config.toml
n_layer = 12
d_model = 384
n_head = 4
n_kv_head = 4
head_dim = 96
d_mlp = 1536
vocab_size = 2048
activation = "tanh_gelu"
norm = "layernorm"
norm_place = "pre"
norm_eps = 1e-05
positions = "learned"
qk_norm = false
attn_scale = 0.102
bias = "all"
tie_embeddings = true
parallel_block = false
init = "normal"
init_std_qkv = 0.0184
init_std_o = 0.00375
init_std_up = 0.0184
init_std_down = 0.00375
optimizer = "adamw"
lr = 0.00103
beta1 = 0.9
beta2 = 0.98
weight_decay = 0.078
lr_head = 0.00963
grad_clip = 0.5
warmup_steps = 243
schedule = "wsd"
decay_fraction = 0.626
decay_shape = "linear"
final_lr_fraction = 0.02
batch_tokens = 65536
seq_len = 512
doc_mask = true
train_tokens = 684200000
steps = 10441
dataset = "wikipedia_en"
MLP neurons of a small language model. Each row is named by its layer, matrix (down: output weights) and neuron, and shows model dimensions 128-223. Each number is 128 + 24 x the weight over its row's rms, rounded and kept within 0 to 255.
A block is one neuron, or neurons of one layer that tend to fire together. After each block is what it responds to, as a language model described it from the Wikipedia text at the highest values.

L7.down391 [ 95 151 133 124 129 125  99 131 151  94  98 176 145  95 137 101 128  90 104 149 116 145 147 157 149 120 158 136 129 102 178 124 116 161  74 151 140 126  97 110 128 115 144 126 151  92 114 137  97 152 140 124 102 126 142  95 126 138 134 101 131 143  93 104 120  96 156 126 156 140 169 132 119 127 132 120 120 143 105 112 106 122 123 103 127 173 134 111 161 150 121 111  99 191 103 125]
L7.down409 [108 135  98 106 171  98 136 119  88 163 116 160 118 133 120 108 137 152 109  97 136 119 129 120 113 142 122 117  97 137  63 130  98 139  95 157  71 138 137 154 149 134 167 120 187  77 109 122 174 134 144 145 130 119 162 122 162 156 121 120 156 104 147 114 156  80 143 135 118 136 105 109 110 170 107 115 139 114 134 112 141 155 133  88 104 122 146  58 110 111 121 107 122 159  85  68]
L7.down624 [133  97 114 168 121 156 133 126  88 142  96 149 165 132 116  93  95 166  82 122 125 165 143 115 144 149 129  92 106 173 105 186 122 167 111 134 119  96 130 122  72 146 159 121 133 125 127 150 132 135 132  95 141  78 138  79 109 120 125 126 102  88 128  95 203 117 135  88 155 166 119 124 129 102 128 137  96  75 110 145 156 147 127 108 143 124 107 144 129 118 130 114 146 150 159 120]
L7.down739 [145 116 148 127 142 158 107 125 153  83 104 140 122 111 145 171 161 151 117 106 134 158 154  95  95 109 106 153 123 153 130 111 130  99 121 176 142 114 132 137  98 135 110 141 114 152 101 179 130  95 163 128 169 130 119 104 131 100 153 116 137 125  68 129 151  81 154 136  75 153 131 138 139 151  52 130 147 138  94 115 127 107  90  94 122 118 140 148 129 148 141 123 117 131 142 109]
L7.down779 [112 117 158 144 127  97 136 136 118 184 145 128 145  94 175 145 125 118 105 104 126  93 111  54 138 140  91 127 126 128 141 101 219  92  93  71 133 138 121 130 149 128 139 159 110 144 128 172 100 157 124 112 131 150 123  99 107 113 106 124 140 123 134  90 104 126 122  79 131 146 151 100 150 129 124 135 156 153  96 155 128 145 106 116 130 149 155 101 135 152 118 135 157  85 130 155]
L7.down805 [111  87 117  80 101 127 113 126 126 137 127 112 166 111 131 101 154 136 107 140 113 150 101 143 109 102  83 150  89 134  91 161 151 179 133 108 131 183 127 119 109 104 125 100 148 131 148 116 107 164 149 110 118 135 148 144 139 138 134 122  91 115 114  99  94 113 118  95  59 137 135  82 104 132 108 139 143 104 132  83  94  81 135 107 102 102 175 130 133 131 112 100  98  91 141 129]
L7.down853 [120  84  86 153 103 133 141 105 122 124 104 110 148 151 155 103  89 180 122  91 151  72 159 117 144 141 127 132 135 103 166 129  98 103 108 126 113 119 127 126 128 146 146 106  83 146 155 111 112 129 117 124 123 179  89  83 139 129 123 125 144 162 154  89 104 110 102 142 138 175 141 108  95 150 166 118  99 140 144 139 129 134 116 119 122 113  81 123 114 151 131 125  98 129 107 112]
L7.down1505 [126 118  91 151  91  76 142 156 128  97 107 115 161 116 141 128 143 141 115 121  99 158 118 128 116 130 174 156 151 123 100 130 122 155 137 138 141 158 129 143  96  98  72  84 134 157 105 171  93 129 131 109 156 114 124 196 167 110 106 125  96 142 135 105 112 155 158 149 125 145 148 104 128 153 136 133 107 103 163 113 107 149 172 138  88 156 115 137 114 152 133 126 138  99 158 160]
Responds to: Opening piece of a word the tokenizer splits, most often re after sentence-initial The (There, Therefore), also ad, ult, s.

L7.down138 [171  96 137 148 134 137 127 145 160  87 120 101 128 141 118 152 102 134 128 145 125 158 147  93 127  90 114 129 150 101 116 125 125 107 142 107 113 129 133 137 132 115  86 100 111 155 140  91 149 118 144 141  95 157 137 164  96 152 156 140 132 146 174  98 162 138 120 126 208 158 129 104 126 128 162 107  72 157 165 138 126 149 124  89 123 140 135 128 119 126  71 133 135 150 122 182]
L7.down172 [113 136 116 163  81 123 182 155 130 103 107  93 135 138  85 163 122 119  69  86 141 145  97  68 138 135 136 111 105 122 161 109 143 172 100 126 143 116 125  99 139 143 122  84 126  82 123  76 141 129 135 170 151 154 122 168 120 112 127 130 141 137 149 100 157 187 154 153 130 129 136 122 131 106 108 131  89  91 119 126 134 160 146 106 119 129 141 133  91 133 138 148 163 162 112 163]
L7.down205 [150 156 126 110 176 168 179 143 147 144 121 124 123 103  93 109 149 124 133 144 110 155 108  95 120 125 181 123 112 144 130 142 119 144 126 111 126 142 170 121 114 116 140 129 146 108 108 151 123 153  97 141 120 117 133 141 149 126 135 103 121 114 123 124 113  89 117 140 114 153 106 160 109 161 149  78 114 122 119 165 113 119 131 160 127 123 151 141 142 140 138 150 144 153 137 109]
L7.down571 [178 104 140  86 146 143 160 126 112 147 129 148 155 146 125 100 125 122 157 132 138 131 144 135 142  91 159 168 148 115 106 130 127 138 137 112 132 127 134 122 156  99 142 146  83 151 124 100  75 122  97 128  88  96 130  79 146 135 141 144 133 152 134 110  71  95 142 139  86 140 132 135 147 149 172 156 111 128 125 147 124 119 142 156 139 168 139 111  60 113 122 123 128 123 142 134]
L7.down596 [119 105  95 125 165  85 119 115 165 120 105 134 125 147 136 142 120 117 100 166 165 122 157 111  95 121 159 143 154 173 164 129 118 135 138 148 137 150 121 137 123 128 141 130 127  90 107  95 137 127 146 128 180 131 114 153 121 189 120 134 113 102 135 161  88 143 122 133 135 166 109 154 114 146 116 145 120 138 171 105 102 112 110 178 125 106  79  97 138 121  91 121 144 142 115  77]
L7.down868 [168 156 109 138  97 110  89 147  97 144 150 143 130 158 140  97 139 109 112 128 117 147 138 126 154 120 116 122 169 111 143 114 160 125 132 108 124 128 123 118  91 156 117 159 106 109 152 136 122 142 122 106 145 156 118 120 112 122  94  97 126 135 163  93 185 144 126 126 112 110 127 133 110 123 140 168 132  98 158 158 116 180 164 122 117 102 182 146 128 139  98 127  99  90 129 120]
L7.down1085 [125 144 146 107 135  93 133 137 108 125 101 105 131 133 127 160 127 109 132 156  75 158 126 112 103 150 146 131 119 112 152 115 125  92 129 134 155 176 171 105 128 146 140 119  93  79  98  97 115 151 147 105  95 152 137 147 149 127 111 127 112 163 120 116 172 135 131 135 127 136 140 115 166 116  96  68 120 131 162 146  92 124  71  86 136 115 155 125 125 115  79 124 112 142 119 156]
L7.down1250 [147 103 148 113 196 128 147 137 117 122 106 139 116 123 136 178 119 105 139 152 121 124 142 127 115 135 112 111 136 119 146 113 124 134 151 166 151 109 140  95 197 105  93 111 122  81 136  88 130 150 136 115 110 138  98 130 142 138 118 155 126 174 194  82 137 118 109 170 144 139  96 156 166 156  77  44 103 132 127 139 134 179  82  93 134 134 149  80 116 144 102 132 148 136 153 137]
Responds to: Short vowel-led subword pieces inside proper names and foreign words, especially Dutch, Nordic and German ones, such as Neu-er, Eil-er, Kle-ine, Maha-ra-shtra.

L3.down1130 [131 113 177 129 142 141 171 178 118 137 131 178 141  87 149 151 138 121 146 100 144  87 186 165 146 119 127 133 120  98 113 139 158 143 137 171 142 105 137 136 156 154 123 177 158 107  92 129 152 155 120 156 130 117  98 107  86 139 146 130 100 130 167 159  92 125 153 143 137 124 112 170  93 115 125 149 134 104 124  94 102 152 100 155 119 131 140 148 128 210 130 144 183 139  92 122]
L3.down1398 [ 97 133 158 145 143 165  99 108 108 130 128 153 134 115 140 137 118  93 169 112 134 134 132 129 164 143 147 120 125  93 119 130 123 124 119 133 104 120 180 120 108 171 119 147 120 108 131  95  95 136 125 128 105 142 143 194 141 120 130 101 164 128 131 162 115 120 142 109 170 178 132  90 124  77 134 135 117 149  82 136 135  94 161 123 164  89 131 196 153 112 146  91 135 112 139 139]
Responds to: Last sub-word piece that completes a long, often foreign name or word, usually before a comma or table bar, e.g. Smyrnae-us, Krivitsk-y, Publish-ers.

L4.down461 [109 145 134  97 109 128 118  94 149 147 132 121 137  82  92 146 134 140 124 155 120 119 111 158 148 116 137 120 122 128  98 126 106 154 104 112 121  99 110 135 142 133 134 132 177  98 119 171 139 114 163 106 109 144 148 179 132 125 133 128 171 149 143 165 109 123  67  90 138 105 130 113 118 132 146 124 135 111 119 106 135 149 121 111 183 105 115 156 106 109 134 126 129 168 157 154]
L4.down1298 [139 110 162 156 111 152 126 124  98 148 107 126 132 100 154 133 125 135 135 108 128 107  90 136 135 131 125 100  98 155 109 131 144 143  52 169 123 121 139 160  95 140  90 136 114  82 128 110 121 141 127 112 154  96 142  74 132 165 133 126 123 138 156 116 125 122 140 138 141 104 178 160 128 104 147 152 155 112  75 198 135 101 138 111  99 132  74 128 119 116 144 142 135 160 138 142]
L4.down1368 [139 101 121 185 149  81 150 121 179 160 161 105 135 126 141 165 145 129 133 116 117 155 154 131 120 123 130 122 172  90 148  78 157  80 118 111 159 145 124  95 100 113 170 133 129  85 142 161 132 107  85 101 120 136  96 149 106 111 154 121 132  73 100 104 132 122 141 155 165 108 112  83 123 163 162 123 133 110 111 157 106  92  92 131 136 139 142 106 125 115  84 174 128 126 106 132]
L4.down1371 [139 101 106 122 120 144 131 101 134 117  87 147 128 127  86 159  94 124 117 131 135 119  96 139 147 134  84 142 124 124 124  96 131 142  89 114 130  39 142 137  86 121 102 123 102 103 107 134 150 165 166 136 135 128 148 107 118 189 148 119  74 165 142 117 154  94 119 113 160  77 127  94 127  70 116 140 138 109 103 144 133 163 171 136 162 106 138  90 162  94 148 148 115 130 140 136]
Responds to: Inner word-piece fragments inside proper names, mostly surnames in tables and lists, like K-er-r, Li-nd-berg, J-er-ry, Per-ry.

L4.down24 [ 96 127 149 129  92 142 152 100 155 140 149  98 107 139 113 115 132 163  76 167 143 145 138 150  81 178 115 143 142 110 133 105 132 106 128 118 105 177 118  99 122 106 138 153 148 128 147 144 116 113 124 118 133 152 148 130 172  95 140 124 137 152  76 134 129 101 102  89 143  71  96 128 133 125 116 118 139 138 146 121  97 144 132 119 176 134 106 157 159 121 111 125  95  84 129 159]
L4.down194 [126 160 155 173 114 139 102 181 126 187  93 132 145 132 126 123  98 105  82 180 131  83 143 113 119 112  89 120 152 128 134 137 119 126 156 151 144 142 144 128 138 142  88  99 178 123  97 127 110 137 118 119 127 141 149  71 148 139 122 153  78 114 125 108 149 139  77 139 143 122 129 139 145 105 124 127 134 117 103 125 152 148 142 125 124 136 151 113 152 138  86 134  97 120 129 106]
L4.down654 [137 118 179 135 119 125 109 146 163  97 139 102 152  89 144 149 110 128 154 146 125 196 104 141 106 136 171  92 138 182 102 149  96 131 169 111  92 156 106 132 132 138  92 164  80 135 170 137 125 109 150  95 118 153 104 125 150 128 105 130 111 130 136 183 129 151  86 119 106 137 113 142 105 156 157 142 135  93 169 155 143 149 135 135 130 124 145 122 119 156 143 118 137 136 114 150]
L4.down1023 [ 94 150  85 136 114 100 120 137 105 136  86 156 113 157 152 122 126 158 143 152 154 119 151 165 150  86 121 122 140  96 104  99  99  94 121 111 136  63  88 136 140 111 106 118 137 144  73 154 156 140 128 122 153 140 146 113 122 155 122  88 174 133 125  96 134 123 139 132 128 129 152 114 136 116 145 128 123 114  89 125 156 125 117 110  85 108 126 109 141 109 119 146 100 138 128 138]
Responds to: Short word-piece fragments inside split words, often a vowel or vowel-consonant after the first piece, such as the u in Q-u-arter, partic-ip-ated, Re-mi-x.

L4.down343 [ 98 139 143  92 221 113 143 132 118  96 111 115 107 133 142 123 116 116 129 112 149 127 148 126 118  86 132 181 125 125 177 153 122 102  83 113 108 136 107 146 137 103 128 137 154 165 130 140 158 132 151 138 124 127 110  98  83 122 135 146 117 136 175 112 101 158 144 133 123 129 176 130  99 113 164 125 145 135 158 158 142 181 158 143 115 115  95 159 129 119 100 142 130 168 178 115]
L4.down584 [128 129 113  94 130 113  90 132  92  87 117 133 139 100 133 110 147 110 108 157 109 110 132 140 133 102 109 168 151 160  97 129 119 108 156 107 129 132 127 123  81  97 146 146 127 121 142 172 101 131 128 161 156 114 127 112 105 153 137 136 119 201 187 117 113 158 105 110 188 124 151  82 143 129 155 113  77 148 129  71 128 154 155 118 106 142 102 140 120 164 100 138  73 174 139 117]
L4.down636 [ 90 140 160 126 180 154 180 133 130  74 106 152 115 111 133 172 101 118 121 118 142 103 113 134 148 137 157 127 120 150 155 144 136 131 123 101 117  92 120 155  93 135 130  96 151 117 133 118 120 124 175 150 123  92 143 138 137 110 116 111 108  85 126 116  96 157  83  88 119 111 122 112 123  74  85 113 166 114 157 128 107 167 159 158 124  96 132 156 126 123 132 112 134 109 157 135]
L4.down1194 [143  96 167 140 150 104 121 116 128 114 103 134 126 111 133 106 131 103 144 100 160 123 161 162 134 112 103 116 114 136  98 177 141 115 132 112 141 113 124  92 140 109 120 132 123 148 102 140 147 140 162 149 137 124 140 117 123 108 121 146 117  70 124  86 101 120 158 157 114 155 112 110 156 142 115 182 127 151  88 105 152 164 126 185 130 145 128 127  72 176 146 102 139 149 137 176]
Responds to: Final word pieces that finish a split function word, mostly after "the" (the-re, the-m, the-n, the-ir, the-se), plus elsewher-e, howe-ver, there-by.

L4.down223 [132 145 121  64 140 135 101 166 114  48 126 121 121 154 120  98 139 136 121 145 108 135 119 121 113  98 128 110 103 158 113 111  88 119 134 119 104 152 116 124 138 143  94 114 137 164  76 117 160 126 132  85 118 102  94 169 133 143 121 144 135 148 142 138 156 144 132  94 100  97 104 111  99 168 110 134 137 142  99 131 119 183 151 137 135 122 140 133 145 139  97  99 168 100 161 116]
L4.down321 [126  95 131 106 150 109 104 137 119  82 104 134 105 150 118 106 106 141 109  88 114 137  97 130 118 149 130 148 140 122 114 165 130 139 128 145 173 157  91  60 127 132 121 116 131 135 128 148 118 129 147 156 132 122  87 163 145 112 130 136 112 130 191 161 103 177 110 129 117 109 189  89  90 183 110 129 162 134  96  96 152 131  99 114 140 126 108 117 155  86 124 129 105 106 117 112]
L4.down1139 [130  94 122 145 109 115 115 158  62 102 101 131  84  96 125 123 105 119 140 146 136 115 134 128 161 127 140 113 137 163 135 177 116 147 130 127 165 135 158 105 135 155 136 144 131 112 127 117 127 143 142 102 102 155 114 175 113 121 158 137 110 102 114 132 109 103 144  98 130 117 151 124 156 116 153  93 147 123  90 142 121 109 115 121  86 132 141  87 140 131 103 118  80 190 155 118]
L4.down1460 [193 115 135 107 110  74 103 118 144 103 112  76 112 164 141  91 111 150 133 117 176  97 124 168 117 118 143 122 107 130 119 118 159 128 124 150 158 116  98 153 137 135 162 161  74 123  86  97 121 109 128 118 126 120  94  59 148 132 120 158 115 128 113 178 103 125 121 129 139 124 116 118 132 134 143 129 140  90 145 100 142 106 119 147  93 176 126 138 132 141  82 157  88 129  92 143]
Responds to: First-piece tokens "W"/"w" that start a split word, often after "and" or a name, e.g. W+elfare, w+ent, w+idely; sometimes g/b, quotes or commas.

L7.down13 [127 113 123 100 121 100 134 139 128 127 107 127  85 133 115 114 114 125 128  69  97 129 149 112 111 122  84 109 153 145  98 141  99 108 144  93 137 108 102 117 145 106 157 151 149 133 126 116 165 122 132 182 141 191 136 125 124 121 127 132  97  93 144 147 102 161 128 106  96 145 111 179  94 152 125 115 123 170 148  72  89 109 120 119 100 145 122 149 115 134 114 142 151 146 118 116]
L7.down22 [123 140 108 151 144 122  78 101 137 186 108  86 126 134 146 129 164  78 137 123 157  96 144 160 106 138 122  99 114 117 140 145 112 141 160 102  96 165 115 144 108 150  99 163 120 131 120 147 141 123 133 150  93 158 121 112  99 146 114 136 131 113 132 122 134 131 106 159 135 139  81 145 147  90  87 136 157 126 144 119 128 139 161 127 114 141 136 127 131 109  90 144 161 130 135 170]
L7.down228 [ 78 144 117  98 144  91 153 107  92 128 105 136 140 101 126 141 124 152 124 143 142 132 150 138 147 114 142 111 107 152  88 110 109 142 118 131 144 111 135 101 132 164 117 114  94 143 130 158  87 112 148 130 141 127 145 126 119 107 102  92 142 154 140 127  92 134  99 183 142 127 170 139 139 178 145  91 133  91  88 143 162 150 117 108 132 125 141 144 149 104 163 134 104 160 150 152]
L7.down439 [130 119 120 156 140 152 135 119 130 112 128 157 154 115 136 120 126 127  98 123 162 139  83 147 104 162  95 131  96 144 187 155 157  78 117 137 107 146 123 124 136 133 132 122 112 122 121 116 128 138 110 112 145 111  99 109 147  75 115 173 137 100 103 153 104 144 128 123 112  92  96 162 155 118 121 146 172 139 119 130 141 122 163 121 111 103 138  88 124 158 169 146 136 153 128 168]
L7.down487 [151 138 133 110 108 126 142 111 143 109 113 105  81 144 162 138 146 174 135 122 117 115  90 100 123 148 103 127 132 142 131 113 147 123 133  87 104 152 144 159 125 115 158 139 165 152 126 103 130 159 123 150 157 156 127 139 133 137 133 162 134 113 127  98 120 187 105 109 127 124 158 132 180 134 152 101 207 124 170 105  79 119 134 123 141 102 103 150 107 135 119 114 163 137 124 105]
L7.down676 [ 96 160 101 126  96 133  89 166 119 179 112  65 124 136 112 145 107  88 131 118 139 112 104  96 153 146 111 128 137 150 130 120 155 132 105 109  87 145 112 121 116 125 135 136 161 111 128 128 175 128 100 129 114 116 145 119 165 140 100 166 155 155 113 114 142 168 160 145  96 177 103 147 142 148 160 135 113 111 111  89 132 121 127 116 132 105 143 114 140 172  88 165 134 146 138 114]
L7.down683 [155 125 105 134  91 167 115 153 101  83  97 125 111 129 160 136 146 103 144 140 101 137 175 142 103 134 119 119 103 128 151 152 142 128  98 119 121 145 135 126 111 164 126 118 151  96 122 153  88 130 114 129  83 112 120 138 134 122 134 167 102  86 113  80  87 147 172 111 119 159 117 124 114 147 143 140 125 113 128 103 128 129 134 189 114 138 155 162  96 138 106 155 152 123 141 143]
L7.down701 [ 89 112 137 113 121 121 149 143 123 144 103 128 106 134 153 140 184 100 142 140 107  92 136 134 115 156 105 165 149  99 151 148 142 111 116  89 111 162 145 136 149 120 144 131 106 118 116 119 101 127  98  89 123 141 152 188 106 154 100 142 144  66 153  89  89 175 165 138 106 150 111 155 137  93  97 125 133 180 125 127 142 149 165 107 100 102 121 129 109 127  84  92 166 132 140 153]
Responds to: Interior pieces of common words and fixed phrases, like in-cu-mbent, per-cu-ssion, San Di-ego, and day numbers after month names (June 8).

L7.down98 [128 134 103  97 152 121 126 141 106 102 131  82 144 104 140 138  88 113 142 120 119 158 142 124 137 143 144 102 124 157 114 193 126 124 126 115 121 133  87 151  81  68 126 135 112 117 132 107 140 148 129 114 108 131 156 125  93 160 115 136  94 108 119 109 107 147 107 152  80 164  95 116 139  51 162 156 112 173 105 147 128 145 112  91  96 156 144 126 144 100 185 100  72 190 142  98]
L7.down781 [ 92 113 162 127 200 102 153 123 118 152 121 125 136 151 100 119  88 114 145  99 159 106 103  95 128 139 149 119 120  87 116  90 138 164  72 104  94 178 130 125  78 128 154 150 124 126 123 101 113 173 113 101 107 124 120 115 154 120  94 106 138 117 112 137 121 168 148 128 167 121 144 150  96 201 111 103 131 136  93 162 131  98 131 129 145 132 111 110 160 108 120 120 117 122 132  92]
L7.down908 [154 137 131 105 132 139 167 128 171 150 169 127 114 129 141 111  80 112 154 107  80 167 107 142 114 156 126 146  88 117 124 120 118 100 127 107 167 160 150 142 100 125 158 114 133 123 136 107 137 137 139 135 145 132 116 183 129 153  85 153 115  93 138 125 130 156 150 164 100 122 123  97 128  97  92 120 143 122  86 127 144 115 143 127  99 143 138 131 111  87 116 143 109 100 100 117]
L7.down1006 [ 80 135 144 125 108  92 142 167 106 117 109 110 144 158 159 110 118 139 134 141 111 122 164 111 119 153 116 169  89 122  91  95 129 105 107 111 180 148 130 167 118 125 123 126 152 133 122 130 139 133  75 118 115 141 109 171 133  94 130 144  97 132 137 163 146 144 108 127 106 119 104 124 153 112 113 116 119 125  66  99 112 155 111 131 128 127 125 143 118  91 114 126 119 142 138  82]
L7.down1066 [132 142 141 150 133  63 150 107 112 125 103  75  95 106 102 135 124 144 124 149 126 153 143  97 143 126 114 138 148  96 119 127 147 111 146 131 148 115 117 164 130 120 104  92 119  91 132 108 109 113 148 147 157 143  80 166 170 151 121 109 137  95 122 105  46 130  94 117 115 152 127 123 114 125 101 156 134 181 121 131  90 123 116 192 148 117 137 116 157 174  99 109 138 119 128 145]
L7.down1218 [149 151  79  84  95 136 154 157 134 123  99 144 129 145 141 132 120 118 156 119  68 104 156 131 122 128 107 141 140 110 132 138 138  87 125 120 151 144 189 148 103 106 143  83 112 124  93 138 132 135 151 130 118 150 154 107 114  99 181 113 162 105 101 139 119 155 108 104  73 124 134  95 105 114 120 117 137 140 162 148 113 118 128 152 141 127 133 128 204 114 113 128 104 154 154 180]
L7.down1222 [147 142 107  95 156 169 136 138 128 130 161 147 117 100 107 130 142 136 139 105 137 120 128  92 112 128  89 186 133 138 103 131 126 143 127 158 128 135 105 142 140 143 117 122  92 193  97 121 117 125 139 159 142 112  96 155 127  90 177  93 137 115 117  93 171 116 177 153 131 125 126 115 114 133 148 102 142 117 104  78 124 132 133 114 139 103 134 120 161 140 142 168  93  92 123 115]
L7.down1497 [109 126 126 118 104 135 147 143 124 165 169 127 114 185 107 117  88 120 127 100 140 103 103 127 193 145 145 155 106 108 124 110 130 129 157 147 152 159 125 105 121 139 123 133 145 107 164  98 137 123 171 119 138 135 144 114 201 104 127  97 109  81 179 168  89 116  62 126 154 115 141 127 161  89 122 103 157 149  95 139 103 131 148 131 111  91 127  98 150 153 104 122 172 127  93 112]
Responds to: Short letter fragments early inside a word split into pieces, often W or w, e.g. W in On the Wire, w in elsewhere, i in fire.

L3.down54 [141 150  94 123 167 126 115 156 132 102 128 108 110 121 151 123 160  99 153 142 132 154 117 141 131 125 123 130 102 146 103 140 118 128  62 156 173 137 149 130 131 124 161 146  84 149  89 108 135 135 124 156 153 112  75  97 160 126 105 161 128 128 148 170 118 150 141 185 148  91 139  94  97 137 137 111 148 140 107 177 169 124 134 116  89 130 132 122 129  93 153 119 129 131 125 113]
L3.down768 [156 127 150 154 136 153 107  98 155 147 127 132 122 128 142 148  62 119 130 131 135 105 136 145 120 132 113  87 116  87  57 115  91  92 132 148 143 119 158 138 150 143 147 129 125 193 144 113 127 139 110 146  92 116 142 138 122 154 143 132  85 119  99 135 136 132  97 122  82  91 119  94 130 169 107 141 129 161 126 135 109 113  79 103 120 129 143 118 118 118  84 152 113 138 115 122]
Responds to: A lone W or w split off as the first piece of a longer word or name, e.g. W-ise, W-enceslaus, w-ound; sometimes B (B-yrne).

L3.down196 [128 126 156 114 176 110 110 181 159 111 167 105 139 109 112  94 141 136 166 137 139  88 138 143  92 141 116 157  87 151  86  87 138 109 148 134 146 124 124 143 115 147 166 157 135 141 149 126 101 107 125 141 154 137 136 129  94 135 135 121 131 121  99 135 108  72 142 143 115 130 117 152 118  99 142 134 145 107 141 110 174 158 122 156  87 175 113  95 127 161 142 118 156 139 127 145]
L3.down1456 [159 155  91 125 109 129 118 120 138 165 176 120 157  97  99 121  92 126 163 113 107 119 153 159  93 123 125  97 136 131  56 126 100 129 144 139  92 111 161 142 119 144 141 125 158 105 131 124 140 126 105 108 124 108 170 100 136 139 121 132 116 132 107 152 119  82 140 160  86 127 115 142 127 133 134 132 137 124 156 103 128 135 143 151 105 148 138 102 128 120 120 150 151 125 108 140]
Responds to: Incomplete opening word pieces, mostly "su"-type syllables (also cu, au, hi, continu), awaiting completion, e.g. su|ggested, su|cceeded, continu|ed.

L3.down748 [166 135 137 147 194  79  84 142 140 120 101 125 153 184 153 118 153 153 186 146 130 156 134 117  92 133 119 110 102 135 171 138 133  94 122 136 133 152 107 184 107 157 132 151 141 142 131 118 140 139 125  96 131 148  96 107 100 133 146 130 138 130 123  98 134 122  96 139  89 130 137 119 107 121 102 164 155 179 121 145  93 196  90 155 144 148 115 124 137 156 138 137 123 198 132 110]
L3.down1313 [138 134 137 116 175 138 132 108 128 138 118 134 140 148 132 136 122 133  91 145 161 181 117 107  79 102 107 114 118  78 166 125  75 120  97 110 148  98 111 169 102 124 143 112 129 143 105  79 118 158 158 154 119 117 118 129 108  96 145 177 144 131 152 138 103 145 117 178 119 119 138 142 159  83  97 135 142 147 159 123 101 127 114 144  89 128 116 114 129 128 116 144 100 127 168 138]
Responds to: Final word pieces that complete a split word, such as possessive s after an apostrophe, The+ir/re, Histor+ical, high+est.